Weights of a small transformer language model.
Size: width 768, 6 heads of 128 (2 for keys and values).
Training: a variant of Muon for these matrices, 901M tokens, 3436 steps.
MLP neurons of a small language model. Each row is named by its layer, matrix (gate and up: input weights) and neuron, and shows model dimensions 448-543. Each number is 500 + 50 x the weight over its row's rms, rounded and kept within 0 to 999. Numbers have three digits each. A neuron's up and down rows have the sign that makes its largest values positive.
After each neuron's rows, "fires after" lists the tokens most often just before its 100 highest values on Wikipedia text that the model never trained on. A number after a token or word is its count.

L6.gate2062:523553504508492416473651499558546544508448440557492488423575557536467491492516443533577461422574539501540416550588515556598551419462477395489511496571543444471431527471510570500444496512539501540445540449551496465502564556555510435499563497521464496435475493488498477531579432523486495573
L6.up2062:445462424435526445467548463504472545540515519544478481399474513490519494403467481425520532445544480510532507524482443464493527431501565439587404377479584520404414551504515462431513518570422473467452452544575530553479590599474444481451459523551462409533543586379550418531510457490479515494
fires after: " " 55, "1" 10, "." 8, "0" 5, "," 4

L6.gate1536:492533500574549492576544404493439518459526619527444509394397479487515486532479445467497505550555469503438599555552599499458545432532570488559518495537439456516543527460531401470507548557502471505529554554555512526543453471484474497459474394620519456466650583482496469492510435494442551464
L6.up1536:497504578533374546556492458406515511438465523511539459540531493558415457516532428504491524540528456430559493573543553574554568447458500481572574510566483377511565529516488439507504489530557410484557500442502582405522522374461459471520530449525533494565426517493557473454592519478366498521
fires after: "0" 52, "." 17, "," 14

L6.gate998:377631440514499601479538441449433536543494420523442469494478450459530482429509526533464459529513548497505532421526500561419477513573521538521467493645588487456393463422500567501422466534528396500525524516480416561472557488419436528532512542514486463445515461452486320556556539579480543484
L6.up998:559525475542516451535474441482475437453522507465506416508453513461489534546454576532493508505524501479479510542471473448461548482516494630513505486470594505442558530555510511597489580548524489471546461425568416459516512448540498589500522516510474523515527493537585555433558467510484432485
fires after: "1" 23, "2" 15, "5" 13, "." 9, "3" 8, "4" 7

L6.gate1298:534440475543523512466576566507465405497442549491479517516491414409522469512462560554548504538511540483580427539461468474603486474476453497527535521550526435460489540525586522561573421487619421527524527514439475451427457520500477443479584552466472520504533500523477641465445597552525438470
L6.up1298:496423551534417461541370476548455442520445503496575560459487460488459480485483561479509459542456491495530522504472482541603511401511488423560484478494389511482434523473475568472548600577550557488530598408509427489458551471481441535463458472532441537467469518429472622434551493543483415549
fires after: "." 44, "\n" 28, "-" 4

L6.gate278:461468539488456525475534480538467486526491550554552570532549549490419488544580546487508448491587486494526445544379426511543522498473483447497514489585520500406495458499490518603518516491557539421491465534561471486546501480481521402481500487482400557555558442507528435555500488558498498432
L6.up278:542478546521403512416518509591461429530438548545553502507572538439464538486489579440544509485514438466460435493470465584490592527432537481411541492565564523562512473418439576558463538576524491503510497503534476464543476447490534394517460465404408489594488480484479459478588511573460488360
fires after: " " 58, "′" 4, " |" 4

L6.gate3008:496430518439439497471502474568565504497555540514459462528479489524551420605460431561415495517491421375444422470455483571457380410503484478450491520561439401475426502622485608558450574529559483567468435569497519515470579582562528410535551522488508493431470447491508400602527322482475485393
L6.up3008:459474442457513449453513547532557595501480415456520430550495579535521416519568457618426455466537568511512514473516520562535608437512531454536463401543577506491457471527620503489475561480541501543529332484475513551544507547541598491479507484488457518449488559551437593528523374477424485502
fires after: " " 34, "–" 14, "1" 13, "9" 12, "0" 12, "\n" 5

L6.gate2154:527440491464575561511597403538470561424537480444465490596486512476430481487465459561534446569464468425461508480527466464494545505521448534516461540497421508472443477558486534515508510561525459488459452503430573483411425486476584470470490493541527550510480379480491494508482458544516458506
L6.up2154:511525491484528499511521475582608523450492506528517498500420571525530481556423512534439405468516516491519498545590580583435419556517469453458526348568507490507527522503514511497501516547534613449474490521571588632473502559471554552524434515466514502615529458470491495491493449455581533473
fires after: " " 66, "\n" 16, "|" 8

L6.gate2987:533600487492531419433550524544453554500612463456395521512460499516536467543527437504508446570541485411583467493534573504526477445578519347609412523425502491523421501427537563466470485473448543478434442458524613551479593548413501484422456541654510567498493523461480543502433434507528526435
L6.up2987:463534451479566466478538479559551597528582478535494518493426520567544515486464426547533449505565573472524429568552526468414521388538565465559457489514554476437422542473512555454539473502463468578397497448531572513427528512478486550552401532551495523509513509475561520503500429531463540488
fires after: " " 47, "1" 12, "0" 5, ":" 5

L6.gate318:430490519457529405534605495517535529451442484475499469582453425469615425497501539523504416517418511500407527475442536527521485536365547537546471458489463604450454481579500371453485610463518456452560509518529501481545580607460502522439496402447520441508483513498467486599488441556542588468
L6.up318:499485451435582548488506424533527443563464459574499521467407421554495449429400440506574443485406622491427504547545564470539470507545590553585413500458548514512555477478550470563458482524494450577521475411498427527503514450437505514432493455386488520522508403513484533460410413525477524535
fires after: "0" 38, "5" 7, " was" 4, "9" 4, "2" 4, "7" 4

L6.gate2323:524507488498528478549492560482548542464485465490492560582529565430437493432495463496508549440443564510440499453523469573570467552473425549552488573492532498531427514516518467553412459457479375616608563551475502480444459540442522512483510550552406580530560551585567462523541474448474506469
L6.up2323:459457474515523439613501492470495514514514444419487540512555419543562536509467497332565444570542567538493446490586451544468545399567406384535470541505509478472485503558533475393554463492399543504495574423503438501536511556545557461497450464608527419437518440415553518456490452451463514516
fires after: "," 25, " was" 22, " is" 16, "-" 6, "." 5

L6.gate1105:366540458505470441529462516510468549480591461532561501520364582451550435458439544555467521530456514511560487510571552565465424544537526550490515534470494472559477522640494524492540453343559622496483505445526514522466557507476438545469518519527527497489522478508483540469514539490521424524
L6.up1105:460557543429435484588413510498534442502644429511548419547497476418469512437444438469519514588508537415529509580474492531461443459559565507508511542477454527526555628661582510487486593367477515469478433478581568571405529492594517431477558506474517492509459561476571462489608506475471457534
fires after: "." 17, "6" 12, "5" 9, " in" 7, "3" 5, "8" 5

L6.gate2098:486458498518495356372541501556505489445449429416493446547522486502547582462452478512553554457518465521574444578535522491592474516503451501564496481453557500558415538474402503487517464446470468477479496528481566594543500539514495580565524529533500408419486507494502470562583421464502437451
L6.up2098:533537448505537499514432495480476477473522544480487410502561455521468463476461514550568423507464493542328493514558515534582407452465515494531468501489538402412466469481502564513451555478511537497542550406437583513573472471452440474534499536558520490499505534468493367418437487494532387544
fires after: " " 29, " one" 22, " |" 8, ":" 7, " /" 6

L6.gate1900:452513486521602523499450584551549521558459554530515537550483412440516495457600484685540518474490604525359533512549602526500536528468475506495521500549578547497558478501472597369582500482499474565607540487562492476482448552559493477426435487473505499531547511374491471493513443560531531566
L6.up1900:500454484516492555489462503437585508538467530522475593559549592496392445465528504559436536538491585662474583550534466510552520463511535475540520463503502461518453529510558568495507470596564465508506506580568532528502455521574543499501463416546522487432503503462538453386454515449574450512
fires after: "\n" 57, "." 35

L6.gate1830:497515470514506507543462469535434572439466465536663593544596651537518557459549508521515559412454465495538474532584551468491426549435563465478571574517524396558388520502469519520537528534546471395475436515468584456502403563520475466532484479485426592448522485473511482530462599524590521510
L6.up1830:550553496585481498539518473502511491479415550563545620531513518495544418432573507478409543516505550515464469448557515512557539470402424498526564550485487515522478621478474547511542562520562480527556482528513565505510435559538553463503470520479450551538498517514466479510489487477499431438
fires after: " " 56, " |" 14, "2" 7

L6.gate2741:460500445450441617495577506429497458486481553552449467509417556494436551450460511448477504445481491530493436530505499548498504467508520551480578584469557590476426405491515465450437462627449532457409482550459540409513436552608472558489464449558558549504536557561538407483504412426562499545
L6.up2741:526516454479484471469497501438599495626513489464514610413465541408529478475542386427572471517382476497470467409517563420467483491543534451484495475525543524460453470574583524477541445513569472541499544465562506488480545574539546404541532605511458540575520542434514522554495607600510560474
fires after: " " 67, "–" 23, "-" 5

L6.gate2354:587388555448580661402437493538438502431444479529536580452479495497512531483478458445495502533505486463513542542428598516456480524553498438521585552549520519486451495534512524402492552529397603470485431550520547558504388510426504588612446370475487472547591485462515564580419503538573470440
L6.up2354:559456573500575455535522497527542617457565495451491442472386484448537507518515481483554494509570519504554480611566523498493476543493526401466519496583481466497498464502480547535515470513466592463466414465549391445478414525481515563506548466578555540483574532484429509577565468549561515488
fires after: " " 48, "s" 5, " GT" 4

L6.gate2668:563531474465545397421600475482456569565494454532471494492478476502472449474494578467499448529485494525683559501477549488538508496525430593542468569516536487581426485442589454521485540517463466515467392447490520578551474449414439536483484524494483485535547468582502507454551500434493515470
L6.up2668:485593479587492413526567513538549583478585444473477573481487484575462452517503547524505484494480525478547504528468525482486487533470508539476576592510535508588436516422514497449502508559526400448610490350398465572524481502505484514532441407407487600497550513548451559465483560431474516498
fires after: "1" 41, "2" 28, "0" 12, "9" 5, "8" 5

L6.gate2450:492537605477507533558478476637461547474513430579496551533551587439562551436514437495534509566472489539505554485425400509524520530622552507556451464512550476482397516587480543497490521495543464472471556467424501516428515507591554476475523501492555496532482464555467447540547505477546573544
L6.up2450:475492400486483495460540516515494435335455501422464543409547453417470509502437454508531500535569439536482537430586485533510501499493521540504412556524506561496451527477512541512600516460465437512473442461462378423550454512517525498500529527471476541560490496495583492505515493515438550586
fires after: " " 47, " in" 9, " the" 8, " In" 5, "1" 4

L6.gate1680:508437519516553549432506453433481444453406471495510573443395511389521436539584546543483516482499537575429529436478475514566434490547399540597468533484473491479513558476558506556453561618473572488516516547469493382485543450463420496491390569451458455629455474491495417475497510452526537468
L6.up1680:459515476546622433478535542432475438458531484495473498488485514468460509483576556419524436468461502551468580401550465573531479524583425581503506508488454450403532425557487485511526605462408473594544467543432441403549494489577417468404538491506456479511377381416497452534450452494495527454
fires after: " " 51, "1" 9, "0" 9, "2" 5, "9" 4

L6.gate1103:370459478529523404458485491567473433504553522506508584391466448534496534480484477491589515525546527490520403545589395473449432463577469484603325561460594497507466540458436511449524469488484611481442452456520431488496540553574590467436469564552432456492463531436463497453504499430534529550
L6.up1103:500585566435553556547414511634521538403538570535441450579522496451473485460563512432515507464582572459573476526428562415449544440498441560529443486568500524553483554534541546525540470483616400494484469479539507378410452467447564566496529526532452510453520418490524480516499383540502538453
fires after: " " 41, "1" 15, "^{" 10, " (" 7, "0" 6

L6.gate2264:500503373395512604444418476532516468472466486527473485557582483453521546500510562518488557520442533469535459525567492513499396551525559482458490489502441604531512503465482469561500439488476487545573388451508439511499506530444488576417510544518584460530525442414495629492493439546473329530
L6.up2264:458517428496511506482439571525486518490559500509530558604355462427564471503552616544439548575463549541433461541612488456461469543505561461470466503425539518492483486504582506464488438466524496554534486427503503520523548528467565469550559523563520441519556451468540536510465398543481410502
fires after: "|" 54, "\n" 15, " " 7, "-" 5

L6.gate768:509475514532532467487435441567570500521515457573566483513461458477500562514617560476577459452520537562565422461523532466473506560455489622586441432419485551481536564432441452590485512418468561611533521531498506571523512549600487536577482600454594594470502524454477454496431440473466513575
L6.up768:514503513494468513546508547510481547517358428473489529479411543487439477456592497514490574530538435453486485430599509623526495556513444469480511529547496453556513523494482494488472498567502387675525429462456517506458486457523382541482411557439504445504486501533470556449476538478440392461
fires after: "\n" 67, " " 6, "0" 4

L6.gate2752:474576488431498453573502460546623553488436505591449492447429410489587588538548443559486430530540482661483418521507538542495578579447578512471371518505501478582402508447584473502517489507468527438493539512522460563549486473494518517537496483486531528568479528490510489471419517482500506454
L6.up2752:532509529548536526593549503437586581482550495504425505527509479414469499546530449553577546574501461499547526513534498380445451469553462481537365526486449543540492556515442462534513485431475566413437485456559460611453519427443535473367539467581496609576556452462483433541498436489473554448
fires after: " " 14, "8" 12, "9" 11, "3" 11, "5" 10, "4" 8

L6.gate113:462417470519443515496409578437527387512516535479562558578462582433552459541428511626603448491418446483477555414493386567518508568459450550527533466448411526426581454505543482569449501428526541527502447499560434594598496549471486599503514546454498438481545472486530459557466473452493576538
L6.up113:485473445501604587602507528531518486531466493482528411492536516421534551481478437514505435459447469446576524493454372509552475459424426467557450517513517508478462416482577524545536438469452477570474458479450499461464524494455465524459535424482557437542582505496463482516556478392484555532
fires after: " at" 52, " the" 12, " At" 11, "At" 6

L6.gate1208:443445537345558546549518480561515472454515487480542506542411479513488548487502462564446536508503518483548495517496458450478456601447544425539555509472473544510554430466487464469480457503505531540455434433476566506433589486508414563486470511479517474446565635412477487467534413428491628480
L6.up1208:544520526513550451554519470561528541477579496585483594500586501487584513469532522497532492537497502490504447439534479529522466491568491438497502493555435507529466444515470537593498505441464580481540436486595515551551444547479559609450577502483433551472480623526440503511504506565440474556
fires after: " " 72, "1" 8, " (" 8, "2" 4

L6.gate2497:470425512454626522551409428542527526489470509562618543558527456495513589524511451516421443414459512555517424447434422557491518495496434464489443532546541537496520504473477511535531561499610552508485534506492525441553502603443525483449452474552516590547563411472451480378448466542510488529
L6.up2497:440544463524540443486488463589536532526526455556574540544507567447460609572518493529549462536520584512477539509442543477550525514503520418538491551543550430466451527360504502477408441433530542508475541448452521490429512491478555438476412443562502573524522502498467487412535397504470548514
fires after: " " 59, "1" 14, "2" 6, " (" 4

L6.gate994:509578495528430460537564486418587519483435443596498485419485502500423423453461489476497524518523514572521507443482618445505460535423459518493529547476449512591540508448557535521419524532535548581494512541498558594557443584456480523489485495539527497406508513397474443564571441529532564549
L6.up994:394548486501419476539466472401517542440512561415472520470555489508491416433481525453577550540489580504602530419478569540514417452491441461430534491572527539503459564324532492467488482554449428540502498549495451506597525465515563525480512506494469526443490509344461493523551511507491495497
fires after: "–" 17, "9" 17, "0" 15, "1" 6, " a" 5, "," 4

L6.gate2789:485557488463479512515412482545605527536560531509549512525516385567524541579476508468435494395506571482482406509539502537473502537561538472486463504554539538543451485563428564461529514523473576470504532503515482512505492476462591544572526400509548520412605424526531480486436506444515458566
L6.up2789:539519466506495525518490501535508507520467470499559467538651485362548463543465496479477577454531538456453500553542449510502469422430523390538526512432491397492453515499559505546415500528506425557383521483591557487446460545534435602454430490519531478499471549524578612471394375448395460395
fires after: " " 45, " (" 9, " |" 7

L6.gate1624:481536445505547557470465506532448448375430479447398492403524406534511449465503509535513445385449593564481498500482435557502486498444491552504584637519470497515523551515489481502484401465491501550460518552503503518473410552504490462507539551475479426603538553506553551507560573514452453556
L6.up1624:516498499486458460444508572448448422462519467503460465471526461513476503500494543561452499454505564563541614479529495429487544555587533478485613484561425455493548526504486539545546523534518551491434443513495487576545482553470471513514509503497520590543481487500405445585521528453518440509
fires after: " " 27, "2" 25, "1" 12, "–" 6

L6.gate2162:488436491413473457536525477526490509427526570498516480492539514485476625516408499492585521542456535493583547458412438520434519495481503490465558453532418540500457495382444562462587515608443474548507456401490558559376492502429506607456474475551516489503418597425456358500397445530489634513
L6.up2162:532463528503516449598533458568581383538520622457519486465544519459491519571413487539479586571474480540597505524462529557463537518523460562536528542521544455520535490533475530528462472511473388465577464448410538495398457449486436502540488497491481530586450599508567492556487492644505556550
fires after: " |" 64, " " 9, " /" 6, "\n" 5, " University" 4

L6.gate1623:495545548457496523571437479445428547570427601505458484482390498525586523534572551499462505483600497499560388607475518392432340472514518481537494559522611444509501493511430541604508584426484557485499591475437495502475435560539456506486559430502509465421503555586546495480510483524472453416
L6.up1623:536541506454489573391526467546530475534549550544464458511469423449487541522471376370465531499621575437528405506409441511466460559444514463468637532461520476475433407440470495494548559520515565499487507498530536476444467487543550548521540479523485475500490498524461576420560448496500499510
fires after: " " 29, "0" 21, "9" 14, "1" 4

L6.gate715:523556526476436482643550483449359447471500441550517559527492520515494563445553527544590491555403396494534452487552538547482511575398560528485455514513548562508518560499523471444518455507548575577464473479543495526541492439466495474527597529460471536529584526539511557452524454524591436612
L6.up715:553532532543372390567580544497524464455463495507530470543534567437511556502539536504584506447476391468493555446527460465499531573478547530600494457521469466466533584572524483485513452607566540466493426540554461524548574466523475517501554513473461503615484512524539536446462453502547459568
fires after: " " 49, "1" 8, " (" 5, "," 5, "–" 4, " L" 4

L6.gate2648:577530508425497516543538437560455527490580452480463454521472562413550516550437517515514488469475461507501522565518610448498478486506521522487556515504481492497550518545539520613382528563518578535560530610487527454458451460417580437476578495546509458455546477459497498505534500524517587483
L6.up2648:525447496377500496490504474480451392410518429530419441525500588512479556463523570529445554481458556498534566513507567501501494582489562492615471479526541441528442560545459472655528424458467472433619504515594588434468552527454511486469409522493472523519486514494519464388592416506519467523
fires after: " " 60, "," 22

L6.gate618:457541489534451447441494513479409444475481487540505515465450518532502495588489528550454515519386436473493532568523373502478505615493584471510479518593392594553467524471577429565516552430543454495492551502527593576484506576505489524342522469515599538479446498551426511497526400548501573543
L6.up618:356542411493457509516475480486483416523539532521483571536535451509499524569445504474561653433426533450553506423554442456489424469580530446519470511541454505554533483600519542481508518477477488503494463433514576538488471553489608577461500570472532484489539553546555415457457471500420523460
fires after: " |" 68, "\n" 22

L6.gate1202:554541420467582568631465511422600528460446528508438513544534538658459485544523398473519549421469477543605491522514476530537538459451525603535492460496489531554443443541453590469480490564422512565589497515535535467485440483544488470565486533422476441608564516497452496412532428462476557556
L6.up1202:454490455467497498487469466489568475546564522527515507531551610521496590467419493535596444524485527495511449472503555487434395472417517487485413497522486536489566450578489495544460428443500451570596430456458385469555488470451523498546540461529525502474510492490456453447543457495467549592
fires after: " was" 24, " is" 18, "," 11, " and" 5, " as" 5, " also" 4

L6.gate18:532485454406422589506476508461527532491500502541436524542484435497543388515459498479479491640554510508454477589562410508449461567511534524508469466580580472482505520488473499474565590501492553486509460485573440492443564550547513482554560500428517544482495469522496525437471518551540396517
L6.up18:562516413511509507498488433422468521508454484388593491478515426447549602544511485501458572524517523550430380453449454492508515357548491505507503543531505535500472526457537544540572560441414539545557496531510508551466522594537487533599554450549503496471369477454488464521576520510502493479
fires after: "\n" 38, "-" 14, "===" 7, "|" 6

L6.gate680:520512424572548543484581546514632512569520514569460474502566465475511563568524478438517491469508438458484427479499525519506473485619517528530338544469434497420469437482478489509514475501442464561531523485446562564502442567446455528468470482541466457481567446488510560515425543469507509541
L6.up680:434451506551446533453521534399521482491522553495429487545433528545487511437491485527550398462507507473432596578498542577502478583392545421534527549511543452517514522423494514523469545435591457503473457525495513429532525596533454485528515466506477560446502507453401422540517468589510409560
fires after: " |" 38, "|" 12, "," 7, "\n" 6, "-" 4

L6.gate2645:525495501490511508465480456538510503507479512508446462553544509523513546518560458523486474558555492497493491583642493536547511468522441530601469500520425524464519449442636542549510512544487456448509506537538519459517517397517576486534534514515536415419474557470545484441522508531434627471
L6.up2645:478388439499432434541433363540410452494484500598591459447532478428463461548477435487492439622452436441505458556549522399485523530472493432507500548473467585499522471449569480570434531436518432518456489492545445461552475402548504591471526429520451440480522503435542488538439471563545540547
fires after: "8" 56, "9" 26, "7" 10, "5" 4

L6.gate1022:466616494467524483549532523597559514540532460527506536572537481541380583510511577534469548573411458532534560416513577482475472583502506438574456544450422475576540458461486564555542492469595516518391532487476507402491513513500556508437581408546517497474479519470535474579509462473469548472
L6.up1022:457551421586536519485501448560431477469468493492503544486548457432445519545519533532544456598454452545440560458452555490531432524509503475518532532580410443418446457527484516564503559435550458470446471479441553467464465476534541522493437501528484539550477534519368497497510382537539549582
fires after: "0" 27, " " 26, "1" 10, "\n" 6

L6.gate2919:443483515486532479492573477519473435524599508527464573498539463424514481524458378479530500502526545508447452557587504538500381491644537466513509581529521498451498538513569516498424538497561535495425584533474552539500514464549471494484449512495541482477517520536543367526445493496588541390
L6.up2919:430525565465462466528481496532555529483490503619564528513541451376503577515563431556562457529485549558602441576595526420491475442519487427459517546508485531476514525459526525514502557548526530484431529502432470537516445471465446495473453539416488520440516581447504547542444485575494614387
fires after: " " 81, " (" 4

L6.gate817:495511613475538475471464566554493519481545431467386561536473497494494585466490466495515481548529432403548521498621508457437594487531488504436516501531431504465475447536484533455426524493486520487441499492432483395397532487656425508524435543446484488503553517526483490540484538436533522474
L6.up817:539556481443488651502532440527485496561490502482518536451465435510509545457607485439548366539475479505479497578491547466506472423495476550454444501447402476473460524532451588389487398490536514443416600466393478515518464477600495460517526494515479420527482529534508463570495558563526550524
fires after: "2" 27, " " 17, "0" 16, "1" 14, " (" 11, "8" 7

L6.gate1932:436486514494413501513495506481361501536423574466573437519545595341475501534518497562524495445502514526524499479458468530632492460529549420505513487518481518436567529454529492515549477490475471589521418517434487515507455523487520557500494508425439602550460591575425391504479480519521524507
L6.up1932:604518433572555538506485588484396573523533609474557381489546494448435494459508552529483445465506483483426506472489485515499489506500421499459538519479518498484499534534465605473527511552454555542540538517506481475464465556456481445527587529513494484516444460503530531477433433512421427462
fires after: " " 35, " on" 19, " |" 11, "On" 9, " –" 5

L6.gate111:576482531463554512528436507502450565579462585629587548395563524560430444543479505532532480599514485486503490489568525585520509557471503581504597429496487482503417502551538469457478428475550465480625547532495536450489499583480513428558542452508353583488505462520588479570515408527488514560
L6.up111:470570523501493462580448499455479553486516541519371654532560610509442618585534454532457460486477528454447523461567512379490456465544511445561524571545482583549572593436492578612430479547432432503420538640574485482472478543566459553469580426453528458493529549472513499483499502496423454477
fires after: " |" 55, " " 9, "0" 5, "1" 5

L6.gate950:491462461546485519448505492453469460467534488467504513487506592427413598499483510542530450561480446458553455448573519441403533431561492478554470548524414543428486467523561501591584384494504537457565448533462524484392435630446503487489568524510443503595546523495576631505538537469536571502
L6.up950:434431535495556593424474481474432505509478527446431550532574575530494559516563559564444484421522511455433546454586464327520451480560478518545490482547539480487489533527584579483493510535593477495472470439445507488609477408521517515577567541508546442432453451528546498524533591477509531438
fires after: " |" 40, " " 28, "1" 11, "0" 4

L6.gate424:511463544453455472394538521491491524484492519478491543526531438459462414563467457521423551488610533556482559511563523476491480487417492513537530481477526468395589490492513432484451454498409512593562488509516511492449536447526443491523561570440514425519465500620514382507576450462559552519
L6.up424:496561544460502434522530542510480470538518492479481543463451515488480513532557386501485479506522577448495556459566511487576474475447426551570569488452535543420537511457478468391525464524489438453433531463482444451530483574524496508486522490515443475499562505713439483519539501483531483518
fires after: " " 30, "1" 22, "2" 18, "3" 5, " on" 4

L6.gate2141:446443439543559451538549491492494479511534484463533470568539461466515495474469518516510454408537448436571476479478514603495425504489510363478529468574464505531429482419510543528486422582446540435498394496538474571493457461497511592439531530464468565518490356449475529408466519553497544497
L6.up2141:527466464455455470503512553492491377491542586464544504535602531578481507457498455555511534496404538628484447573456508509532518513445554509480425502420468434419482511456474540549448484555464488481523550534485476499524551611493588536465568555552493544447443499529517419474412575504571523541
fires after: " " 78, "–" 13, " (" 7

L6.gate2087:479470539545584442482476452581448431500487453513405490463468460539533474488494465533427503618460530527494446629454512508457413513506503506438547479562426526551473453492517455501469515503485459477535511465522531472481443435519435507428461497500496490555512451483430560473370568564480491480
L6.up2087:472455543477499564530506530516498404544537519484509436518469479527504534513530523538484428567468549486450510573467448439503436466523490438536625560457485485528542493539432541489509393525448464514575520573470520443565419522571483472478461541441495465511429439390497483544364519507470609511
fires after: "2" 30, "1" 25, "0" 16, " " 11, " in" 5, "9" 4

L6.gate2543:510544600539441447572462553398432546432489548480504425446580509486442552526516496630416527454503500521427462506513557502521528430383436525474488468543590459509495498479467537433507469567508440508518456499490557581486521520503521483554545471533442548567462538508569388455565492564520422504
L6.up2543:690464497500419589618530463526549514490567441459526514429553621524471536470513470416515554465450564501484515553473511560477640476480515445603423479519460482468521551427587455486575549599493493512517571508431496388487494503519536473465469502420526534504520441537438538550559515505538477494
fires after: "-" 23, " (" 12, " \"" 12, "===" 6, "." 5, "\n" 4

L6.gate2125:513454567485472478480498439419519564625447458553556538496462613592468493548506558495517521483470566544485468523477533533452479556472471455532395538358531638436453521418476578478537507532576562455479494600612504496422457423547507414415479446482539537500492509491475552450528456442495456495
L6.up2125:501523446509485529544491479469471384508518455510465464545491486516525448505539476494443596467541514469436600494461546563541461526413518465555513554387511478472419466428547500508477472577502469567526460597641549471571540446554535535519430580513453515443480476516505444557543484486523558495
fires after: "\n" 44, " " 21, "–" 6, " District" 4

L6.gate2508:456487503487451565504405488483500418462443498517420450487444508426595507488509499524540436492415405500512413471490505455552508482456488571492486458507508599445441538525400566447490491578530556489485488567509502481520566442639505513502584486573475574503417443493493502540531531518409534514
L6.up2508:516590398471538513527441508479414513468415461520484491466450482380548564499536477544528462489502447483541517480534589505546542458576503436493508445554518508491475536470473447441567563548578551484494515460468528478536582489530523551502532455483549477433566442518567530557537417445486516557
fires after: " " 57, "9" 9, ":" 4, "1" 4, "3" 4

L6.gate1659:546507445482556523473452484520564526465515596497512548458509504457566487568527516585545613432554459566486549450505493496569463542524556440491449577459454507410525506451580436433523418514514475484500553506492482502489523496494475548586509453496526484459566486404482529502568422589455476501
L6.up1659:511542442559550493432415455463414456524513579481511481462529581509513547442507552485427606401523550540475516488544412568573442550388575450503391562437479508431535512496483489523427422552497451535538490504497524497536529525497519531568459596463461583553495459458393484474568542572534471498
fires after: " " 28, "\n" 23, " (" 10, " team" 4

L6.gate2527:395529577512477457488473442445422451449492444560557407466453466479601467538490423460438521441556639528464432480504516549551503470459534535510486521512576469339501631524526482564529549561516425458574497584503562492466515408620476466510514543430483525406454571503469479484571548446510447441
L6.up2527:510494502483499540570481420400522545426533479573493395555529519472511489539549500499404491393512547482514452592421421610570563497577496540447445491548541454447534514493499539553542537557490551588594459549482532564492475462527455521384522454517504538505462538427421503435438502478426549466
fires after: " " 62, "==" 7, "-" 5, "–" 4, "2" 4

L6.gate467:425455553498503389482541474423484516449471511434454517533488404541561465477578581490569514550439428543534432570489521550557490453475556549593465486452486421575515528542528449540385507442444572489601506434522567425493476402498516515447461501523430480502528445480516553507459532564492478550
L6.up467:554570562470589545529488487535438452497555472483502532451459453399459465462457481460514502504518526553489516542476569501563619565557442542620576486451455655524439481565425427453471497461577388479485559480453451531478564535470499487434505503552475491520500518584445461398519451389526441477
fires after: "2" 15, "8" 10, "3" 10, "4" 10, "5" 8, "0" 7

L6.gate466:492500456450579415557657547559457469433512413491495496425573465557455477520473479571527463513551544526465466559571497374551475380537498470502486561547425571551491535482455500544449477498459538560563486448528523579529462489588466505475471504511477399459417527474441506466507491528602538623
L6.up466:457537428520567481522499554464522424446478468501375499478419504468445505489556433529457470476556482547564525468454397326403452495577514434549424479589481575540434481531523435582442511492528593454575460423462523591541517474464493505439515442505501519521410574479589484535424458471489534470
fires after: " |" 61, "1" 8, " " 6, "9" 6

L6.gate2915:479539491455518524451442528552334516560497454562415489447548571542374447570605352484523503525467550468459434558517592515496436499517427486499510485482502544517523468422582517440512544436553531501557407508480545433501536488440545509528536520476500503465443473501533487492533502457537554439
L6.up2915:486435485453578439411535503506426437542525592440432477449518503555531368517534509468530543561519499580350434453509512566538449462505467594470417459521542530458555431498588478481505525510502618479473442513489569562473471573564531508446588453494482557511524491477481590544570510444445499531
fires after: "–" 47, "9" 21, "0" 13, " " 9, " |" 4

L6.gate2168:455497524514459502482511531525451497431497544604492493534438422478383519470440554484527452551386429634564537503527470576490458528449539513513402555502442491451511465455535510544378505556470441470465446533507514498529536444538452437502538516440448576494490474451405527486570551376427516461
L6.up2168:414550382533514458558453526550439536571516552445546460565447447530494499557517471484550511467501499526446501479583552624503499527571479578434557518490469590534565534536518603518526537426497427574416538436485515577502481474565491503478486532486496403471432531427518530632496543498454522511
fires after: "4" 16, "2" 12, "5" 10, "3" 9, "7" 6, "1" 5

L6.gate2566:525461496506543508508566468465482474589500438516493427392537448446437494505514425533492542645524578513464442534383613491446491525432445541494545583476428521437533494498371482555499589479436413483471539541399580518516469491495471498483429525483478454477524558490564558562520582544510518528
L6.up2566:519534513461489534518564569451582519490532502613432487438539443421450511460518467582599574520488492574509464497498488481460523549441470586476477565584469526517556585522515516474416536518487406439409488443459476457535517518501485487439481563450385479464460519522560445607577574483553497470
fires after: "1" 44, "0" 15, "3" 6, "5" 5, "8" 4, "2" 4